{
  "n_head": 4,
  "init_std_o": 0.0,
  "init_std_up": 0.024,
  "init_std_down": 0.0,
  "doc_mask": true
}
MLP neurons of a small language model. Each row is named by its layer, matrix (down: output weights) and neuron, and shows model dimensions 48-111. Each number is 50 + 12 x the weight over its row's rms, rounded and kept within 0 to 99. A neuron's up and down rows have the sign that makes its largest values positive.
After each neuron's rows, "fires before" lists the tokens most often just after its 100 highest values on Wikipedia text that the model never trained on.

L3.down663:44 46 31 52 37 63 36 38 55 82 22 39 53 51 60 75 41 62 63 52 49 55 54 51 47 50 46 47 53 29 50 43 49 49 53 24 53 53 59 50 23 44 50 52 60 56 52 43 46 60 48 56 71 42 58 58 54 37 69 59 41 46 46 45
fires before: " in", " by", " to", " as", ",", " on"

L3.down68:71 59 64 47 36 51 31 62 52 63 44 44 41 27 62 34 49 58 52 63 64 44 65 50 42 47 54 34 62 56 50 84 55 51 49 47 40 77 52 70 62 51 46 32 45 47 52 29 47 67 40 46 55 68 55 61 17 54 38 64 27 55 31 56
fires before: "19", "20", "18", "17"

L3.down133:53 33 51 47 45 53 30 79 62 61 47 52 61 38 40 43 52 52 57 54 33 48 43 42 52 40 48 59 47 36 60 80 52 64 57 53 46 31 57 70 39 32 53 53 78 54 58 64 57 53 56 63 28 61 47 34 47 55 43 58 24 34 47 57
fires before: "-", "=", "===", "==", "M", " T"

L3.down69:35 62 43 68 38 34 63 34 79 48 50 51 57 35 35 59 32 51 57 39 59 50 47 38 47 65 59 50 73 42 55 35 59 41 52 41 50 50 72 54 56 36 33 48 55 50 49 52 47 53 68 49 60 41 35 29 50 56 66 50 63 66 53 77
fires before: " ", "|", " |", " —"

L3.down606:50 45 46 51 64 48 74 65 54 29 68 52 57 69 51 49 65 47 32 61 54 53 61 51 57 68 52 58 32 36 51 91 34 45 44 43 41 50 45 46 51 25 36 58 45 46 49 51 49 41 53 26 62 24 39 50 60 42 58 74 39 64 66 69
fires before: " "

L3.down307:31 24 50 51 53 35 53 74 43 49 71 28 38 64 47 31 39 44 67 67 50 57 60 39 65 38 63 40 52 51 36 43 55 49 28 24 52 59 49 67 52 29 49 57 40 37 39 34 45 65 54 65 38 59 42 63 33 56 54 57 23 28 50 47
fires before: " ", "D", " |", "b", "S", "."

L3.down734:57 80 65 32 53 35 52 64 54 37 39 27 31 53 64 45 43 72 43 44 50 35 34 59 62 62 41 51 52 54 49 37 63 35 41 50 49 38 33 48 32 46 66 58 61 48 44 42 54 76 62 47 51 48 57 27 41 45 58 49 44 43 62 51
fires before: " |", " |\n", " is", " was", " (", ";"

L3.down960:45 40 73 30 50 51 55 60 76 71 59 73 39 70 63 44 29 52 47 63 61 51 21 48 49 44 63 64 71 54 64 40 39 47 44 37 45 50 52 67 37 52 64 60 35 54 43 37 50 37 42 51 51 46 32 55 34 47 55 45 40 55 51 46
fires before: " |", "ect", " |\n", "j", ".", " ("

L3.down842:44 52 50 50 24 68 49 64 48 66 43 57 49 33 53 48 53 57 60 49 39 55 54 50 61 40 62 53 60 43 49 72 57 62 21 47 50 51 70 40 54 79 59 60 61 53 46 47 41 63 50 37 49 55 40 46 34 38 64 40 60 32 42 53
fires before: " |", "–"

L3.down501:42 33 48 59 39 53 54 47 49 63 55 54 27 33 39 57 44 42 47 51 49 42 65 15 34 53 40 58 59 50 50 63 39 55 34 70 54 32 40 41 42 40 45 47 35 46 47 47 58 37 59 44 41 50 55 38 47 52 57 37 60 72 58 49
fires before: " ", " |\n", " B", " |", " —", " -"

L3.down958:49 71 49 63 62 69 55 44 78 35 50 48 55 69 42 62 55 67 40 29 63 61 36 50 48 54 55 75 39 61 33 29 50 52 24 54 37 36 56 43 40 36 58 59 60 55 55 50 62 56 38 65 55 69 65 30 40 48 63 51 51 48 62 59
fires before: "|", " of", " in", " by", " to", ","

L3.down872:38 60 45 57 55 57 75 64 69 54 62 41 52 56 41 39 44 77 61 45 57 54 48 52 45 52 43 59 44 40 59 99 37 61 47 40 43 43 49 59 36 54 46 50 39 45 56 49 67 53 68 51 41 44 50 56 60 64 50 48 58 48 44 78
fires before: " He", " The", "==", " In", " This", " It"

L3.down156:35 50 40 51 46 39 28 59 53 38 60 58 58 61 27 53 36 50 31 61 46 29 52 29 54 34 59 55 66 36 49 96 54 41 51 50 46 64 45 60 77 65 54 49 40 54 51 58 60 52 63 56 44 58 25 67 68 48 47 37 42 68 55 45
fires before: ":", "20", "man", "19", " of", " the"

L3.down861:37 50 42 47 40 19 57 32 55 71 58 34 56 63 40 77 44 53 67 25 51 62 65 42 87 45 57 38 28 55 51 51 71 48 35 43 52 29 49 47 41 51 53 52 58 37 75 45 45 46 68 59 52 47 53 50 28 42 43 52 75 47 38 26
fires before: " |", " |\n", ":", "gr", "id"

L3.down801:56 48 45 45 50 49 58 63 56 75 65 50 57 48 58 60 58 19 57 47 30 49 50 54 57 61 65 77 65 62 46 45 42 40 35 59 56 50 71 71 62 50 67 60 62 40 57 56 51 48 34 49 60 54 49 75 30 61 44 55 73 43 59 49
fires before: " |", "ing", "}", "er"

L3.down185:51 47 71 44 43 35 43 55 58 51 36 59 57 58 71 45 53 62 58 37 54 38 70 53 61 50 60 78 62 52 51 74 52 34 36 83 26 50 51 40 57 63 38 50 49 40 47 58 31 38 60 65 50 38 53 63 44 34 44 61 34 64 47 54
fires before: " |", " (", " -", "\"", " –"

L3.down500:58 59 87 40 46 53 52 39 63 47 49 48 46 55 74 69 44 55 71 36 50 28 61 70 64 69 43 78 41 45 52 77 75 35 58 33 52 68 47 46 46 59 49 57 56 41 42 84 40 72 49 64 44 72 56 44 22 55 40 53 40 37 42 40
fires before: "ist", "er", "or", "utes", "im", "is"

L3.down731:46 57 38 53 44 44 60 45 66 36 69 37 39 43 41 58 60 55 50 61 52 29 63 45 36 57 56 49 54 55 54 45 52 43 65 39 59 53 64 49 39 57 46 56 44 69 41 79 51 54 61 13 49 49 22 47 45 18 46 40 57 44 37 62
fires before: "-", "|"

L3.down624:62 40 56 58 38 57 32 41 48 60 71 21 54 57 61 65 53 47 66 48 68 68 67 45 47 49 53 40 40 54 50 13 34 54 55 56 54 60 42 51 58 50 69 40 45 44 33 34 47 36 58 59 46 55 63 56 32 54 61 38 48 69 47 57
fires before: " |", ",", ".", "ian", "\n"

L3.down923:66 48 62 40 63 69 28 68 43 54 74 31 42 36 58 17 40 68 59 64 31 55 66 48 38 32 51 54 43 63 35 39 41 50 53 42 52 61 51 43 52 63 43 56 25 56 52 53 63 51 30 50 65 51 45 49 55 65 51 48 48 43 44 55
fires before: ":", " (", ".", "y", " S"

L3.down212:62 66 61 41 63 56 42 52 71 39 71 47 38 58 29 56 36 53 55 56 61 59 47 30 46 53 43 66 52 78 48 91 58 54 55 52 58 35 60 53 25 45 75 50 47 40 58 24 20 51 55 59 51 57 52 50 67 53 54 73 42 73 58 61
fires before: " |", ",", " (", "\n", " –", " and"

L3.down405:48 53 30 61 58 53 46 49 34 40 40 50 39 59 35 57 52 47 33 45 58 38 53 52 48 41 69 13 58 32 41 56 39 60 52 57 63 46 62 47 44 58 38 38 48 34 52 46 55 54 50 40 52 54 56 57 38 49 60 56 49 67 53 53
fires before: " ", " the", "ing", "ed"

L3.down667:46 52 47 40 49 56 36 47 69 27 47 42 60 48 53 53 51 44 58 36 53 52 73 42 54 45 48 33 61 38 41 61 39 40 56 59 59 62 53 57 23 44 43 52 57 54 53 57 60 39 71 44 55 23 51 45 47 44 50 58 64 60 42 72
fires before: " ", ","

L3.down371:48 57 73 62 45 77 43 31 39 78 52 45 48 63 37 74 62 46 65 49 60 47 49 39 70 26 47 52 61 67 54 68 55 41 65 45 44 58 46 58 71 61 57 44 53 53 32 44 38 64 29 47 66 58 50 31 72 71 46 64 51 60 41 72
fires before: " ", " |", " —", " |\n", " Pr"

L3.down214:65 66 60 39 55 36 48 48 54 57 56 71 46 43 42 53 60 66 33 31 55 61 46 48 38 48 33 49 70 59 68 77 55 72 58 55 69 36 40 45 32 52 41 44 54 38 53 41 64 60 33 26 53 47 34 50 50 60 56 70 49 30 54 52
fires before: "===", "==", "19", "20", "=", "|"

L3.down569:48 49 71 39 52 41 41 58 58 28 77 50 39 55 46 51 61 33 39 53 56 59 52 28 55 49 61 62 41 35 34 78 54 68 49 58 57 55 60 40 45 64 25 41 72 65 36 50 44 43 43 41 55 47 12 56 64 57 52 37 65 32 45 19
fires before: "===", "==", "The", "|", "S"

L3.down706:41 43 55 41 27 51 48 33 45 53 42 57 41 31 46 35 32 62 78 42 45 36 72 62 38 49 41 46 53 45 51 96 54 52 42 49 30 45 58 47 33 55 44 57 50 45 48 58 55 42 42 51 41 46 64 46 63 65 64 52 56 49 50 53
fires before: "==", "===", "The", "In", "P", "B"

L3.down140:73 31 48 41 45 36 52 48 66 71 54 47 35 49 54 48 58 55 53 67 44 39 58 38 54 55 61 60 57 43 55 64 42 37 55 48 46 25 51 51 38 68 74 50 32 52 52 51 61 39 47 53 28 60 54 41 35 46 60 52 58 70 45 38
fires before: ":", " of", " |", ",", " was"

L3.down266:53 48 21 51 50 50 68 27 57 62 66 64 42 33 68 55 55 68 68 56 33 48 43 53 52 57 40 55 64 49 52 47 53 46 57 51 58 55 20 47 62 40 52 48 47 48 50 49 57 46 52 68 27 47 51 34 47 56 45 51 62 40 40 46
fires before: " |", "0", " (", "00", "age"

L3.down525:71 34 40 43 52 52 35 61 51 45 54 60 57 52 46 59 71 52 36 39 56 63 48 42 45 61 44 49 45 63 65 99 43 45 32 51 59 46 27 63 16 61 47 63 42 56 53 43 49 69 31 45 56 48 60 44 67 72 54 37 38 59 48 62
fires before: " ", " |"

L3.down746:53 49 38 62 64 36 38 60 45 27 51 31 41 44 59 49 51 37 53 49 66 55 43 49 46 57 49 67 60 73 65 60 41 55 42 30 61 37 53 59 37 35 44 51 44 26 45 63 36 53 28 49 42 46 55 43 51 31 30 39 40 65 63 67
fires before: " ", " |", " B", " −"

L3.down914:41 40 14 47 46 56 42 62 58 46 65 50 51 33 48 61 70 40 40 43 52 66 58 56 47 39 65 22 58 66 23 60 56 52 38 71 51 55 68 45 44 48 44 40 51 72 58 64 58 50 38 44 43 71 35 66 50 31 59 42 48 44 26 45
fires before: "|---|---|---|---", "|", " |\n", " |", "|---|---|\n"

L3.down713:57 40 52 54 70 37 45 43 48 54 54 57 51 50 60 68 58 70 56 51 41 56 64 27 54 60 49 53 54 36 52 58 55 83 38 59 62 64 38 46 53 54 52 55 41 55 53 63 40 48 49 53 58 45 46 57 60 41 39 58 31 46 41 57
fires before: " ", " |", " Sw", "z", "0", "ip"